MLP neurons of a small language model. Each row is named by its layer, matrix (down: output weights) and neuron, and shows model dimensions 0-191. Each number is 500 + 40 x the weight over its row's rms, rounded and kept within 0 to 999. Numbers have three digits each.
After each neuron's rows, "fires before" lists the tokens most often just after its 100 highest values on Wikipedia text that the model never trained on. A number after a token or word is its count.

L8.down647:449520565458511492512473511555459450454462528526550456446517437507476565543510459475527476511433581473479527517480462475550490511455485576606516486479463494538514467511516472484463486519503545436526448527522528600531578570426532536450571470512547472492497535479573517445504545501527470514491497498501435604522466478449517473474522502453518473496524508533519413491498550539434514489477454493508441563539475471527574519536487483514468520477440516484501503474482559510544583524547543456517554395544457476511620441512499451500476528550505493531452449542490558514528526475509479525
fires before: " 0" 23, "si" 15, " +" 11, " −" 8, " |" 7, "wards" 4

L8.down186:526467416472499513510497518518480491550442490461523507589449379471513532510593503534504512440526460572525567534516467502510503500433496468471504532469489499516489481502490475569462472488514505502497503492544505471482563590514461460512475466516467523480502479582504562503553544446508587509537442396535514517447455530539505517453501495521516482520508528482504517575534532504437547547487500537438453496446511411532560476572475530428513464474487417472497582423530479501528468560530584521468476458493479543507545397511538473501487489430512547551470526508492480529477461540537583493
fires before: "." 46, "000" 4

L3.down527:485538494529525499507477563608564494452468526535526494455476455453578456478481464534489527446534426474535501520440543509483465483464433494494463528507508476478467508460525532481473451508463467484527409517493460450532508521490529489508463516483529486505503509486488525502434436498497511468549549485545471455469447473534533520566534455516523530454483524535470510457421507473482498561427470474491582446547584534480494489595466524479540483553516484495534489580452573517625484488475480570515511541450545623542565477509497596441480557558467457480457437500503498516515502493422486511
fires before: ":" 23, "\n\n" 12, "\n" 9, "hes" 5, "uction" 4

L8.down648:416542480500501509504484507511463488502524454541435519547505531463484512529533467421515473490515519542497528569469492498482494562552563543559428461568428486483453545547505518489502501464585516532520441462457474549496496530557520437481512487551526448452496529497534489511503460466565528465514492477474460394459586512498381556508598485468530534546510551487527481513471554466536470506484469417544411483470495497512523494492533522542480406530485465514517504503552588561488591442444567445555538493518507479514512507532544460559508532480465464514462423479496465538486542493534523549
fires before: "," 43, "." 5, "1" 5, "0" 4

L4.down531:463522586443510514467585528528489459455523568560464491462475534496580486458510563481494472442518430487498531409420487550533541467506467467507501489520463490484579454491447426484506517448551414541498501508463476489481498556535556591461493543539536499522550450471503461487487510526502463489420467559582544530526504499468501541494511593509498498502408492537502501556461464509519573519507498479551552536507531543536470488470476527455480519499537455406514421543509459537448516490509493501531448439538531584537455525546496518453546519446572518490467505480474440484437554507515524548
fires before: ":" 61

L3.down199:433403495519413480479468477520464459467542450513533563527490461519456484475549446507466429573556454564477489512449567468518447523497495541477445412442502553525489496515530508402544538541465460490524469571508527529501423522417504538505495510492438494499516444527514595557500517460484518559518521471543482531507544494484550498466562523510485438499468463500483478440491482448558429511442446498519513534576537481510425524473500504510449485522516509494531510499505581510472513485462507469520483510434554501463454477462558536583488494527413431489571554524486467454530511501523459416
fires before: " |" 20, "," 20, " (" 17, "\n" 5, " was" 4

L8.down637:496463456505507516477500553535447513470505453550475564419533564618458512505524525494526466535571499463506529448451456470489439462509499417475535493513506488531446457420467454452545492469454454510534501508466528549412515409586544534522470514493467508568428473530507571491500476469461447449471485487480506483527434499450475456502511548531544500473478498516457410485498414544538508496469501470509452507473568531514521525541487454488502450460425521499603477520538480528526412499519540485513533474441501538515469511502513492459531465550529450545475547628517518497487486511538554445
fires before: "." 31, "or" 13, "eo" 8, "der" 5, "es" 4, "cer" 4

L8.down118:501515539480506585509473569520486475574507489530511516456478512536509521506511425447489492470453451633502485516472515466497479519436517454488509503544472477484482481501529481580524474540495542494452540571491501511476448466507458422395567477474443478483448506463530489488433469546415417413468535520463496559493510489515515484521471484575492539531519429530486483475526443540469485488512493574495544578440507521527578399534471492539542528488520486476498560474541512506494546460510609489493476446505505527532506548555523466461466571519510521419522555503457499543473478471584548532
fires before: " |" 57, "." 10

L3.down679:535593506458531462515471463558463500511447488417454470497503522513482513472574496568500463464492549500535529501493448539511457544490478510498491441451486502546543476536494495440552505505548497505540488475559470566459483461453548589500458531468463516552373430460490489471560434475559533561531450512544562525482537504511494479538484550481464462515524487590490469566543475566511540524529502509499493588520546498469500506510517539634520472484489483522523473510540456447512440497560438461493497449549460504443448510529455541479499441527441589467502454530540507534421523510512524456
fires before: "." 21, " |" 20, ":" 19, "=" 6, "nt" 5

L8.down119:490506516488542482485461544472516517433525483456527460547477467542410508494475534511448534499466496474517539445548461468458532435476475539493494482579495573528526479477469493470510515533483568475451554538491502488429466511532520576462536538539539469470526514475479540534499499515461518538471499592543507438470506538545504617535546462533507549435511507519525418448404420547488495480530501489462497507508496476520614482496414512507536568572451489535415501454511535527577508499489522492549475500528502490508392501504537541479531567461561424494527490446517553503479393510523503468
fires before: ";" 42, "R" 17, "vo" 8, "n" 6, "L" 6

L3.down650:482591442493471479498463486519490503493492482445465519532503477492499535544558480505532502481542535552524458553543460509508575481460516578509452569446507464464489502482467418509492460481480523562451502476474501504460464474442494491441580546554466522402526522606506502490524469546417511528519478481444549457524505484519583505535492457487505492469477476466541429619506466450466478515509592448568587444508514422524455518501500446486441513485513553513461545513471524515508542489436477517429508471592438504494495483495506466465453544440540467486527470483535429529520575555491546519
fires before: "," 76, " |" 4